config.toml
d_mlp = 1280
activation = "gelu"
norm_place = "pre"
MLP neurons of a small language model. Each row is named by its layer, matrix (up: input weights; down: output weights) and neuron, and shows model dimensions 48-175. Each number is 128 + 24 x the weight over its row's rms, rounded and kept within 0 to 255.
After each neuron's rows, "fires on" lists the tokens most often at its 100 highest values on Wikipedia text that the model never trained on.

L6.up75 [167 116 136 134 140 134 128 121 128  97 131 105 120 136 138  99 196 102 128 132  78 151 153 138 124 137 121 125 134 163 159 163 135 118 166 125 106 119 169 151 170 113 155 121 144 123  82  78 115 117 144 122 147 125 169 164 120  96 143 147 171 130 136 116 136 150  96 135 167 120 108 148 102 113 156 117 109 119 134 168 122  80 125 137  84  94 111 146 117 132 140  98  58 173 104 112 137 134 136 104 125 148 130 134  97 161 117 131 116 134 126 118 131 138 108 127 159 127 118 119  95 107 198 174 142 117 145 147]
L6.down75 [110 176 123  79 104 133  82 178 142 116 127 120 116 119 171 120  81 118  96 148 154 111 139 115 133  99 125 129 129 106 127 115 148 101 161 148 108 127 131 131 135 104 147 126 181 147 123 143 142 156 148 110 125 116  78 135 126 168 124  99 124 127 158 104 117 120 115 150 127 160 114 150 133  82 143  81 118 175 148  82 146 148 169 156 124  97 132  93 164 107 114 151 117 125 151 187 108 178 152 117 129 109  75 122 158  69 171 141  90  74 120 153 143 126 112 145 159 115 168 121 137 111 154 116 145 140 130 135]
fires on: "iv", "ing", "v", "ed", "an", "ob"

L8.up1231 [ 87 141 148 140 115 132 115 170 124 116  78 122 149  63 118 140  84  99 104 127  96 107 174 147 139 160 138  90 142 177 122 177  96 134 103 143 118 143 119 162 168 112 103 143 120 100 151 120 141 112 130 160 138 171 185 151 108 131 152 165 109 126 111 125  87 161 141 153 140 103  92 119 136 133 112 151 111  95  93 148 154 100 132 116 146 146  96 175 122 169 146 100 161 117 149 153 109 165 108  83 149 141 105 130 155  96 136 144  98  88 150 171 130  63 115 137 144 129 153 115  75 107 151 135 104  89  93 141]
L8.down1231 [134 130 129 138 122 122 180 132 108 131 163 131 126 175 148 104 187 134 147 122 160 152 125  73 146 106 129 119 125  91 141 110 116 138 170 137 136 137 137 110 108 166 172 121 108  99 110 126 135 114 132  76 116  90 125  88 134 118 143 104 165 113 181 157 119 106 118  96 169 163 126 129 115 123 159  86 124 167  96  99 130 168 142 143 110 102 154  82 145  91 155 138  96 142 144 129 158  64 163 146 117 120 127 174 103 133 106 111  97 128 107 114 112 180 123 109 106 169  95 117 123 157 100 118 139 135 112 164]
fires on: " ", "'", "ause", " T", " pro", " Th"

L6.up490 [133 119 174 164 101 146 165 165 117 114  92 120 142 108 156 115 122  98 133 135 125 122 105 110 167 115 113 138 141 102 129 116 117 131 120 180 119 139 174 141 127 108 141  95 183 132 123 166 129  90 114 123 108 117 144 146 113  78 201 141 147 150 124  68  91 136 158  95 156 103 139 145 109 119 134 143 137 145 126 112  85 135  75 116  97 132 104 177 115 153 146 110  95 133 125 156 165 113  77 117  69 146  68 168  92  70  97 156 125 141 117 141 142 121 159 177 139 146 158  96 124 138 123 110 156 135 162 120]
L6.down490 [123 152 129 127 150 127 121  98 136 138  99  69 125 126  96 114 128 160 104 148 118 151 142 172 177 127 126 119 143 154 118  91 140 124 155 119 159 139 129  76  98 166 132 139  89 124 168 139 101 106 136 126 165 152 125 150 138 186  97 104 102 113 116 137 181 138 117 126 131 161 108  84 136 128 139 134 135 126  85 177 133 104 174 153 149 108 175 123 126 130 137 142 173 116  88  94 136 143 163 119 178 126 190 106 156 145 106 119 146 121 135  89 129 111  92 127 143 146  85 127 137  95 152 118 101 105 107 143]
fires on: " and", ":", "ly", " then", "ually", "g"

L6.up699 [121  89 178 163 114  84 127 130 102 124  90 132 136 189  84 146 109 120  97 138 112 106 160 102 169 119 114 144 133 148 150 118 171  82 115 144 159 122 172  96 106 166 135 123 107 124 143 106 141 132 134 122 139 159 146 121 128 143 136 119 115 138 141 191  97 121 129 156 123 103 124  90 116 116 145 140 105  87 117 133 130 154 120 152 118 132 106 143 128 131 119 152  95 120 116 141 125 142 156 115 137  99 105 179 143 144 139  90 137 143  75 145 199 156 113 113  81 106 116 169 136 162 141  92 150 123 144 114]
L6.down699 [145 141 110 111 148 145 121 139 137 100 139 155 147 119 141 101 143 138  73 145 128 125 100 103 150 134 134 130 107 131  87 155 102 105 164 119 112 144 138 105 121 110 137 141 141  52  90 126  84 186  93 117 103 151  88 162 105 142 130 165 118 121 104  84 155 136 139 138 159 139 123 159 136 130 111 129 144 133  98 151 115 205 118 155 101 150 160 102 139 122 104 159 134 119 105 148 141 120  92 127 144  84 101 145 117 125 110 181  76 110 144 124  64 135 169 122 184 150 161 127 149  90 117  96 132  95 116 129]
fires on: "ly", "cept", "red", "ately", "ree", "ily"

L6.up1237 [134 105 144 149 154 109 127 140 171 104 156 120 113 154 122 113 183 133 116 158  99 115 133  90 179 133  96 126 127 115 104 146  94 140 103 183 127 150 101 125 115 120  94 103 116 126 157 114  92 128 108 129 141 116  95  95 142 136 132 107  89 106 112 121 121 116 110 103 126 140 147 103 110 134 124 134 134 145 112 149 132 163 138  83 153 128 138 122  75  96 114 121 144 131  91 141 168 103 133 101 139 159 127  92 141 103 158 123 161  96 159 129 126 157 118 113 128 133 159  86 145 130 116 122 138 126 112 164]
L6.down1237 [135  93 121 140 132 125 121 136  71 160 147  91 138 100 137 154  88 105  93 147 189  83 123 121  68 136 101  91 128 113 142 132 125 135 112  87 142 120 127 117  80  95 120 130 147 110 140 119 125 107 107 125 101 107 144 148 139 108 144  91 143 129 111 128 145 127 147 120 138 108 119 157 121 138 163 119 191 150 145 149 151  96 130 118 144 103 101 103 154 159 161 150 118 132 160 148 138 151  74 150  86 100 135 125  70 136 122 122  99 101 104  94 172 114 113 153 143 139 114 158 107 162 111 128 112 146 116 123]
fires on: "ey", "o", "ou", "'", "y"

L7.up132 [ 80  55 115 134 134 174 119 144 151 163 117 130 158 147 121  89 143 135 139 132 141 158 122  98 126 125 135 126 121 145 134 138 160 133 126 138 128 126 172 113  70 166  77  80 179 131 127 133  97 117 102 155 104 122 146 130 144 154 137 140 131 133 168 144 132 124 124 143  78 149 137 127 118 125 143 147 140 152 137 127 106 106 133 111 180 151 124 148 138 156 115  71 142 146 166 115 141 128 140 124 146 109  92 105 164 125 126 128 112 147 139 143 173 133 127 167 124 106 131 104 136 148 137 152 125 110 180 113]
L7.down132 [131 181 150 105 137 103 171 117 146 102 182 166 111 118 124 174 126 150 126 120 108 155 146 163 129 149 142 144 118 120 114 126 112  88 140 126 118 119 139 104 156  79 149 136  70 137 118 105 126 124 179 113 144 161 102 129  96  99 108 118 150 101  95  86 153 103 148 154 145 108 127  97 116 114 123 146 122  92 138 129 159 145 168 143  75 101 150  96 141 112 136 150 143 100  83  86  92 131 142 132 145 153 112 125 117 136  92 109 129 129 161 119 110 115 128 139 131 109 135 151 124 111 127 108 158 124 110 125]
fires on: "s", "idd", "es", "les", "ing", "pr"

L7.up302 [166 105 108 152 132  72 105 138 113 160 108 152 136 141 144  75 115 145 118 131 120 120 126 134 146 119 148 130  88 179 143  86 121 155 135 134 116  97 147 139 173 139 132  94 139 112  96 124 108 147 172 153 139 137 162 162 116 166  99 128  64 126 149 121  88 168 106 144 116 146 119 161 121 151  99 160 144 121 115  93 150 131 140 158 170 129 129 139  92 151  97 101 123 131  90 139 131 156 131 109 130 133 104 146 161 111 194 153 107 119 111 113  92  95 141 155  77 137 107 103 140 133 156 119 153  91 113 132]
L7.down302 [ 88 181 121 112 112 144 149 127 133 115 166 114 132 112 122 136 119  92 141  96 102 134 153 141 136  86 112  83 179 113 118 123 137 125 108 133 146 131 152 131  93 123 139 174 127 135 151  92 132 126 112 145 140 132 111  95 132  94 167  92 156 148 111 101 158  94 132 141 119 160 126 129 113 111 122 117 129 141 137 153 106 129 130 125  86 154 158 118 139 114 126 145 147 123 140 124 168 131 140 138  96  80 178 118  91 154 144 142 134  82 130 122 149 186 142  73 158 137 107 136  99 148 103 144 125 162  90 125]
fires on: "e", "otes", "a", " that", "re", "ate"

L6.up953 [171 148 102  99 106 123 118 113 155  99 150 117 137 121 110 161 118  97 165 160 128 108 153  81 136 128 125 119 117 117 117 130 110 129 120  86 117 164 138 132 113 176 148 143 132 123 113 131 114 147 112 169 139 150 125 138 151 107 134  84 172 147 133 129  83 109 134 123 138 129 117 129 143 148 131 105  94 122 121 149 144 184 113 134 108  90 113 131 165 133 119 156 179 118 140 169 129 129 157 128 117 159 154 114 174 120 167 109 135 134 131  90  84 153 131  76 114 118 132 133 132 123 145 104 133 144 133 145]
L6.down953 [116 116 142 118 138 167 119 127 136 142 124 100  88 121 137  92 147 131 125 104 104 164 170 167 123 142 148 156 133 162 149 125 156 123 119  85 124  98 104 151 138 139  94 128 145 119 123 124 102 154 110 121 138 100 120 109 159 176 153 163 119 163 135 135 135 147 132 152 140 106 157 136 113 142 149 165 136 102 135 122 135 123 181  72 126 128 141 141 149 118  91 112 105  99 174 100  78  93 122 127 136  96 123 120 132 137 104  69 149 131 132 131 157 142  91 146 131 127 128 119 156 180 138 114 107 108 130 153]
fires on: "an", "in", "C", "ordin", "e", "aj"

L9.up145 [133 131 123  91 158 127 148 115 126 176 107 129 138 131 108 133 132  93 103 114 113 147 134 134 145 156 153 105 113 118 138 156 145  94 130  83 151 161 102 115 124 131 163 119 121 112 192 145 161 104  89 132 166 132 149 129 155 104  95 100 122 136 117 177  99  89 152 139 135 161 122  72 128 126 111 114 148 111 134  64 130 131 128 125  41 177 152 172 161 143 146 121 109 106 147 135 125  87 139 146 118 163  96 105 140 160 136 122 131 130 162  90 149 143 124 125 107 123 161 116 173 113 119 125 138 105 104 102]
L9.down145 [150 112 160 148 110 118 127 185 146 131 140 132  93  89 120 101 158 104 154 123 114 106  93 111  92 123 109 159 151 159 127 119 112 106 166 179 133  86 138 177  85 119 163 170 176 136 109 163 105 170 173 145 126 138  96 137 119 143 139 123 134 144 165 113 165 136 104 117  88 126 140 154  97 131 135 102 107 121 117 105 111 148 141 105 153  83 119 138 158 128 110 140 104 127 108 109 146 142 125 151 116  67 107 118 116 125 131 129 151 136  87 132 148 106 123 124 150 132  84 141  87 139 134 117 114 131 143 137]
fires on: " K", "-", " C", " Is", "ong", "aw"

L7.up311 [130 116 137  76 159  94 164 140 140 144 122 164 117 136 103 147 113 119 152 113 129 131 137 131 118  98 110 147 121 147 132 124 136 141 161 153 116 145 105 153 132  89 111 118 142  98 112 110 109 140 121 153 172  99  82 105 120 113 138 171 100 122 136  85 174 149 119 143 153  87 133 120 158 111 165 164 118 124 143 119 138  99 131 163 122  81 139 114 115 126 146 105  88 165  94 144 149 131 126 131 101 119 136 126 102 159 164 116 124 133 140  85 147 137 123 122  81 116 130 112  98  73 168 128 109  66 150 124]
L7.down311 [ 88 123 119 142  92 136  94  91 111 119 149 100 121 115 135 131 145 153  84 155 140  89 149 122  73 166 103 128 121 164 159 134 122 147  84 125 162 135 106 122 140 168 127 115 168  98 119 115 129 149 120 136 131 130 128 113 138 142 120  94 129 185 116 165 124 115 163 129 112 151 134 156  69 122 126 111 103  98 119  94 159 108 111 130 136 123  81 138 144 146 137 140 130  90 143 128 124 157 142 154 128 124 146 140 175 109 117 118 150 135 117 130 146 127 190 114 136 152 156 142 159 161 110 101 152 128 117 121]
fires on: " wh", " Fran", "ed", "ing", "ab"

L9.up896 [145 120 129 148 125 113 112  97 125 114  88 142 118 112 158 133 105  72 144 106 128  64 144 129 112 118 124  90 151  92 150 115  93 151 156 121 122 144 100 123 121 134 157 174 120 120 157 137 182  95 119 127 156 105 118 163 170 102 102  93 133 107 126 125 148 116 123 158 130 138 135 129 112 110 146 128 147 153 110 114 144  93 181 105 113  84 120 127 170 112  91 125 155 134 130  93  95 133 154 135 186 117 128 113 143 114  93 169 102  90 132 138 110 129 132 113 123 134 165 137 117 152 135 123 126  88  80 168]
L9.down896 [114 159 111 136 118 109 169 148 105 145 165 157 163 115 130 116 130 110 133  89 136 149 118 101 123 120 128 144  90 118 118 158 121 151 147 133 166 105  84 132 134 144 142 149 147 128 118 139 103 138 146 111 119 141 157 146 108 169 154 157 115  67  78 151 134 105 148 123 151 144 109 185 181 159 114 115 110 142 138 107  94 113 136 100  72 113  97 155  92 146 118 124 129  59 118 105 152 131  97 113 119 122 120 148 133 121 119 100 142 144 156 119 143 126 153 157 139 101 119 167 160 147 119 136 137 116 119 142]
fires on: " th", "er", "view", " Ch"

L4.up322 [113 129 120 183 125  97 117 124  79 120 110 119 146 128  97 119 143 164 106 148 104  85 143 139 102 162 118 101 156 145 131 153  93  93 119 161 151 126 134 122 107 152 129 121 125 148 114 130 136 140  88  95 129 129 126 136 155 152  75 168 102 108  82 169 176 150 131 138 145 106 158 149 137 148 146 156 113 147 140 114  94 156 139 150  95 176 146 104 156  74 135 142 123 102 143 117 152 154 148 134 135 136 158  87 161  94 146 110 144 134 164 129 137 148 120  77 124 142  95 149 146 132 119 139 119 129 110 134]
L4.down322 [126 124 158 152 159 143 137 141 159 143 140 151 107  96 132  89  86 119 135 120 129 152  67 107 135 103 127 128 120 127 126 110 140  94 108 137 163 129 117 125 112 138 156  83 109 107 143 117 177 158 119 144 141 117 144 120 113 148 129 128 155 112 145  95 126 145 135 132 142 148 109 118 142 105 143 119 106 127 135 128 184 135 120 153 138 150  85 155  93 124 118 133 162 179  98  97 144 140 113 106 114 113  65 188 123 132  77 112 106 156 132 134 163 102 144 131  84 152 128 102 137 112 160 140 107 152 173 155]
fires on: "==", " ==", "ect", "|---|", "ing"

L4.up419 [131 132 126 147 141 141 137 107 151  87 127 168 154 144 127 123 189 145 139 151 135 138 111 123 112 118  96  95 127  91 181 132 145 130 167 158 105 124 124 146 120 140 116 131 132 116 106 139 114  74 120 103 104 114 135 143  58 129 155 117  89 120 115 135 106 101 162 148 165 124  79 123  92 128 116 101 140 135 131 125 126 136 162 146 105 152 143 139 167 142 129 142 169 109 109 108 135 120 145 122 147 155 153 149 124 142 146 174 143 106 104 155 115 133 139 114 130 140 152 108 153 137 117 168 153 130 140 118]
L4.down419 [119 108 119  97 127 133 148 145 139 160 100 149  59  98 115 118 123 118 175 134 110 132 115 132 153 121 139 133 125 140  53 109 133 151 117 148 133 109 132 151 125 120 154 126 112 133 153 144 132 170 126 128 149 156 100 101 187 145 112 158 158 125 127 100 161 188 123  78 119 149 148 128 138 138 136 156 114 140  83 151 150 130 148 114 136  98 104 117  92 125 154  96  97 150 168 160 100 118 114 148  99 118  79 106 118 115 113 112 168 132 146  98 163 140 128 167 139 141  96 150 132 121 131  77 118 141 149 133]
fires on: "on", "o", " US", " local", " States", "ro"

L4.up501 [145 108 115 129 146 126  91 124 113 147 117 124 187 122 125 136 104 147 143 120 125  90 125 136 159 144 123  99  97 163 136 147 148 117 122 110 135 124  95 123 108 140 125  87 119  70  94 110 131 133 138 105 133 152 119 123 113 124 142 165 130 114 113  97 113 135 139  99 139 120 127 131 116 115 128 162 129 137  99 109 121 121 108 112 136 124  70 138 107 131 144 131 154 162 200 123 129 147 116 127 173 121 168  75 174 151 129 172  84 125  78 176 109 125 109 132 105 141 136 113 122 108 125 146  90 135 152 111]
L4.down501 [125 102 146 105 110 146 154 142 129 112 146 132  77 140 131 122 172  87 126 117 132  96 111 120 109 130 146 162 183 117 119 113  85 133 138 159 119 145 130 135 134 140 129 158 116 172 139 148  77 115 127 141 116 126 120 123 145  69 104 130 113 143 113 148 117 113 144 174 127 110 115 108 149 153 109 117 137 103 116 134 140 130 103 115 153 155 146 159 119  99 152 126 137 123  96 119 125 108 102 114  88  95  69 157 108 127 136 107 144 140 136 116 126 116 157 133 184 137 113 143 156 120 133 103  91 152 103 126]
fires on: " ", "ing", "arly", "'", "ive", " Pre"

L7.up577 [131 169 150 124 144 109 134 137 151 166 118 122 167 147 115 118 105 127 152 136 145 155  75 129 146 114 107 154 125 152  90 127 167  81  99 142 159 126 124 158  87 147 153 130 138 170 131 139 119  75  97 103  88 166 112 130 140  89 130 127 106 113 118 114 101 107  84 114 129 114 114 116 129 144 111 126 130 109 112 110 151 112 137 119  74 116 111 172 109 141  91 130 111 145 159 131 117  93 122 149 119 149 100 184  94 108  84 141 150 155 125 150 122 159 114 110 135 146 161 169 140 121  89  79 102 101 143 148]
L7.down577 [ 86 154  99 108 130 140 156 160  93 126 124 120 108 104 158 118 128 153  99 144 154 117 143 103 135 126 165 103 110 148 193 147 140  98 152 115 111 102 138 131 123 107 134 131 130 120 117 145 133 150 139 146 152 132  88 117 129 157 114 122 132 132 136 137 148 142 132 121 150 159 146 116 137 142 168 137 114 129 155 144 108 122 148 121 135 138 103  84  94 137 116  98 113 122 132 100 119 166 135  98 138  84 128  76 158 147 165 144 125 115 116 183 119 125 129 128 108 116 115 103 116 133 127 135 144  87 148 133]
fires on: " and", " American"

L7.up546 [107 152 140 118 110 101 146 169 119 121 168 121 152 126 140 117 163 138  93 131 144  92 188 118  95 185 152 151 170 113 136 162 118 146 135 109 109  79 113 136 134 128 114 129 141 150 100 109 155  92 105 119 154 104 150 136  96 126 138 138 109 153 112  98 147 111 153 116 125 118 124 114 168  47 141 126 136 158  99 119 110 115 117  93 102 183 164 145 100 144 129 172 118 102 137 123 153 134  97 113 103 135 160 113  97 129 159 139 103 147 139 133 177 150 173 110 118 125 142 127 150 136 125 133 132 131 152 102]
L7.down546 [114 135 114 130 179 119 135 116 145 135 129 121 123 117 132 146 157 111 146 137 116 140  80 127 112  86 134 154 124 172 123 115 150 125  75 129 158 121 151 147 115  96 137 133 152 167 155 122 134 115 189 145  98 120 102 109 137 117 128  95 139 143 141 147 130 122 155 117 105 133 145 142 143 149 163 174 151 127 125 147 107  97  96 139 102  88 102 152 137 152 133  96  95 165 132 133 136 153 124 111 119 132 121 103 138  92 100 160 120 113 127 132 149 125  82 145 159 119 135 128  75 128 142 143 148 140 150  96]
fires on: " At", " up", "t", "ot", "ob", "op"

L8.up883 [114  67 172 143 110 128 141 164 161 136  93 163 130 145 127 102 138 138 105 105 123 109 125  91 151 120 155 139 101 131  96 130 148  78 141 135 126 102 108  89 129 150 144 157 126 160 134 113  96  85 101 136 146 147  70 139 116 154 136  86 124 162 154 155 147 147  84 147 117 136 120 108 110 147  89 123  89  83 167  78 154 113 109  87 152 145 100 149 110 109 116 183 149 105 111 145 191  99 144 129  99 143 105 130 174 154 181 163 148 117 133 171 102 159 131 121 136 106 132 164 142 108 119 120 136  97 118 129]
L8.down883 [173 101  90 167 105 136 145 106 126  94 135 139 147 130 144 139  75  80 126 119 117 108 145 146 139 101  84 101 116 118 109 152 145 129 139 155 157 129 124 145 186  97 168 105 148 133 124 121 145 154 117 142 122 115 150 112 139 120  98 125 134 132  98 166  85 100 154 127 115 171 124 157 118 152 183 124 157 114 103 138 118 133 140 149 115 101 103  92  91 135 131 133 149 125 179  85 115 131  96 117 128 107  79 136 103 100 120 129  90 144  98 145 168  97 102 130  87 128 111 129 118 113 155 100 128 146 136 150]
fires on: " M", "ly", " in"

L6.up516 [147 141 104 122 147 118  84 124 102 155  97 121 162 129 122 150 170 122 172 177 140 124 143 161  95 122 115 144 153 152 144 110  72 137 106 123 173 113 117 108 114 125 110 137 101 143 157 141 117 150 146 159 127 155  88 120 156 146 123  99 108 103  79  86  94 156  91 120 143 119 145 152 150 147 117 136 160 106  95 112 140 158 134 169 109 105 151 154  93 129 144  99 115 139 123 130 119 124 138 104 181 136 109 117 147 125 124 152 135 105 134 133 129 140 129 143 126 132 121 108 106 132 149 126 149 124 106 122]
L6.down516 [131 130 146 147 141 128 166 127 193  98 149 134 142  96 142 135  96  80 123  92 115 183  97  98 148 154 146 107 125 128 126 135 151 162 141 157  98 100 142 138 129 110 118 152 164 127 103 106 155 118 150  75 147 132 118  66 122  89 112 110 128 140 127 148 116 104 141 116 139 140 123 153 106 113 169 119 123 148 116 114 107 168 102 109 139 128 106  95 153 161 128 155 124 125 133 122 106 105 123 128 135  94 102  77 130 119  90 133 130  64 109 132 146 157  98 111 154 148 155 166 143 135  98 142 101 122  84 145]
fires on: "le", "e", " cre", "ve", "h", "re"

L7.up7 [160 115 124 115 147 161 135 124 153 103 120 134  80 155 122  73 140 136 159 181 125 115 115 107 135 139 133 155 167 173 148 130 111 127 116 130 159 124  86 118  90 102  97 146 103 133  95 100 156 128 135 136 133 142 131 103 163 126  94  72 122 103 151 117 126  83 127 164  86 103 117 134 126 144 109  86 162 166 146 105 150 142 153 116 115 121 118 108  95 105 124 167 156 140 152 124 161 137 133 121 123 127 142 135 151 106 162 148 115 115 152 141 111  56 157 144  95  94 167  95 144 141 157 179 112 118  73 127]
L7.down7 [132 116 138 112 115 129 126 102  91  98 126 105 137 140 133 129 107 128 105  93 149 121 123 152 123 171 122 140 136 132 124 143 148 144 132 137 103 133 154 107 142 149 115 144 128 132 146 130 106 136 130 143 130 127 146 146  90 159 126 169 127 129 134 163 117 153 127 137 158 133 151 108 138 130 117 120 114  97 128 133 125 153  77 138 131  84 102 134 133 164 135 124 125 115  98 161  87  88 152 145 112 116 130 150 156 150 152 146 189 146 111 105 158 160  88 118 139 165 107 166 138 146 130 131 137 147 110 103]
fires on: "i", " do", "ot", "o", "id", "'"

L4.up405 [136 146  95 121 106 146  96 137 144 123 134 150 103 163 102 126 146  84 127 112 108 118 118 141 142 163 154  72 104 135 154 150 140 150 135 115 112 124 120 137 108 120 186 152  82 116 113 174 120 119 133 133 148 110 149 139 120 113 113  97 150 146 167 168 144 150 143  95 114 147  78 121 150 153 166 148 130 143 123 155 151  99 119  87 130 163 176 110 127 125  77 173 134 135 140  82 153 134 125 112 135 119 155  97 117  96 135 130  97 115  76 142 134 172 165 144 150  83 153  79 128 131 114  87 103 120 126 121]
L4.down405 [130 156 131  96  79 133 132 127  97 103 142 103 162 127 110 163 110 130 148 131 148 141 128 157 154 124 119 150 172 104 152 117 136 130 134 122  91 132 124 132 151  98 122 129 106 107 143 108 138  69 126 144 130 131 140 174 102 162 138 129 119 126 149 113 138 124 167 150  87 166 147 145  93 139 169 114 117 160 107 148 102 103 165 132 149 113  88 125 100 126 137  35 114 121 107 169 149 122 136  90 117 116 158  64 157 129 114 123 101 128 118 128  90 124 128 113  82 108  97 132 133  99 161 115 146 145 124 111]
fires on: "at", "o", "m", "rib", "ay", "y"

L10.up1057 [ 93 141 101 101 124 151 134 116 108 140 127 187 139 147 170 110 155 176 148 116 102 114 128 117 151 168 142 133 149 129 123 126  95 103 170 117 142 123 141 124 137 148 102  90 141 118 130 109 111 127 111 169 106 105 104 108 163 171 136 146 133 101 138 129 103 173 132 134 158 115 154 142 131 125 115 134 156 122 110 104 149 140 156 120 110 130 128 112 111 100 163 122 162  87  99 152 104 124  98 159  98 177 155 145 106 151 128 152 147  97 153 120  81 142 118 111 133 176 125 124 123 140  72 129  89  69 168 100]
L10.down1057 [145 129 126 127 172 124  82 175 130 131 120 139 170 136 104 134 146  82 138 149 136 109 124 142 148 100 109 142 116 142 133 126 135 112 104 122 109 163 147 125 131 124 123 172  81 121 126 158 150 124 153 137 140 148 170 119 138 157 140 151 160 117 133 114 132 121 143 168 136 149 135 112  79 136 119 111 109 105 101 104 173 140 155 136 114 104 119 102 159 173 157  89 126 163  88 100 125 128 143 145 132 106 155 142 106 144 136 129  76 133 166  92 121 104 130 129 135 116 156 112 105 112 140 132 103 139 116 136]
fires on: " ", "al", "oss", "ing", "n", " l"

L7.up674 [151 108 114 110 144 119 171 108 120 135 141 162 128 148  72 110 113 133 127 147 152 116 158  87 127 106 103 144 104 145 146 136 147 144 146 144 161 121 151 165  93 142 127 164  75 129  75 144 119  97  78 131 100 148 112 134 142 116 139 122 101 109 136 131 125 116 124  81 120 102  89 129 142 154 104 130 137 105  83 152 145 145 103 154  91  86 117 171 149 148 130 135 110 148 109 152 119  96 152 129 130 139 133 160 120 121 126 159 165 135 116 166 102 115 174 151 126 113  93  92 159 100 119  99 160 136 119 146]
L7.down674 [ 91 135 184 169 120 159  98 120 154 128 128 137 104 131 114 155 101  93 145 123 128 128 115  81  70 132 120 104 103 126 145  99 145 140 111 126 106 110  91 154 148 145 115 106 108 120 129  66 109  97  90 137 152 106 164 125 108 172 145 116 137 154 113 118 159 127 154 114 115 123 122 148 100  90 138 122  68 136 110 150 161 169 137 119 137 158 115 148 110 163 153 135 126 118 138 113 171 132 128 118  94 140 137 160 122 128 130 116 145 116 101 105 139 160  78 107 124 134 112 103 116 123 129 112 100 123 170 137]
fires on: "r", "2", "n", "7", "m", "8"

L6.up591 [147 142 118 141 116 186 135 154 157 105  94 133 138 123 136 160 106 116  86  96 136 155 159 125 143 134 112 141 127 126  94 106 146 115 139 132 164 153 179  86  66 127 129 110 122 123 140 186 123 133 146 151 125 135 159 107 106 133 101 130  56  70 149 165 132 171 156 110  99 131 142 156 124 132 197 132 117 115 128 143 126 162 137 105  89 131 171 118 131 110 104 179  98 148 119 120 142  98 102  92 125 132 140 137  78 116 144 164  97 121 158 149 137 131 103 115 101 115 130  91  87 138 121 114 120 163 126  95]
L6.down591 [130  79 149 125 125 128 107 108 107 145 165 122 143 117 106 110 147 175 139 115 151 108 105 151 100  98 165 161 130 132 159 165  94 142 122 149 134 117  66 173 173 132 141 145 148 138 109  85 161 109 118 128 110 107 130 139 144 138 154 154 209 147 104  80 112  79 108 153 141 139 123 120 148 127  93 133  97 125 127  77 141 127 150 129 146 155  52 147 125 128 112 113 180 145 135 130  77 142 178 126 124 125 156 111 169 127 116  61 127 126  92  95 118 117 149 112 115 128 129 141 154 110 121 133 157  65 154 117]
fires on: "ous", "rit", "ox", "ty", " dist", "ch"

L7.up854 [113 145  77  92 178  95 114  89 108 131 145 109 114 161 161 106 112 103 143 106 123 178 114  88 155 141 153 174 118 177 121 133 128 129 147 159 119 113 139 172 118 126 141 142 130 154 150 157 130 149 129 138 146 119 146 126 124 164 120 151  82 123 114 139 143 102 155 140 103  99 112 147 157 115 161 118 141  77 157 142 132 141 113 103  98 102 138 136 104 127 145 119  95 122 127 130  76 169 106 133 146 106  86 117 141 134 156 119 119 160 125 119 168 180 140 132 110 105 145 142 129 103 131 141  98 145 147 105]
L7.down854 [130 136 134 120  84 166 159 171 118  96  83 107 117 145 126 170 130 142 116 128 150 127  93  99 115 144 114 102 129  97 151 123 124 157 115 140 110 144 134  91 115 161  84 100 138 140 162 125 158  87 141 144 129 110 131 148 117 118 139 133 170 159 110 155 127 186 140 115 110 118 133 121 104 163 137 123 131 146 148  99  98 107 109 118 160 155 114 149 111 130 158 117  94  78 111 136 114  96  89  81 108 119 145 139 111 120 131 147 148 100 128 152 102 155 128  95 135 144 138 118 106 125 128  98 156 110 146 177]
fires on: "ed", "ad", " g", "aced", "ing", "t"

L8.up269 [111 113 102 114 136 133 149 130 132 133 101 126 137 154 138  99  99 115 127 127 121 138 119 144 109 140 132 138 143 141 126 116 101  95 122 142 153 157 135 128 137 118 162  93 138 103 134  92 123 104 132 129 112 129 133 118 136  37 107 156 120 107 111 169 145 134 101 133 146  89 138 130 145 123 115 117 116  96 180 102  84 116 119 124 123 127 136 116 192 125 103 123 131 117 151 127 109 122 147 167 104 105 156  95 144 122  99 143 120 130 132 106  86 120 149 113 109  97 113 165 106 174 129 138 114 157 125 160]
L8.down269 [105 141 129  86 108 133 115 177 105 123 137 114 120 133 128 138 154 125 104 125 125 115 105 171 136 150 123 128 132 135 130 148 123  89 141 115 129 110 121 139  96 137 157 128 120 135 110 124 109 162 111 132 135 140 130 131 121 172 136 125 114 111 108  96 141 116 185 140 106 134 119 132 113 128 140 103 147 111 146 140 166 151 160 189 124 170 145 154 109 130 125 154 102 125 118  93 112 120 152 141 133 125  64 100 105 155 102 149 101 131 143 163 100 104 171 145 163 137  92  94 127 135 131 158 149 121  99 121]
fires on: "av", " V", "ins", "ach", "ev"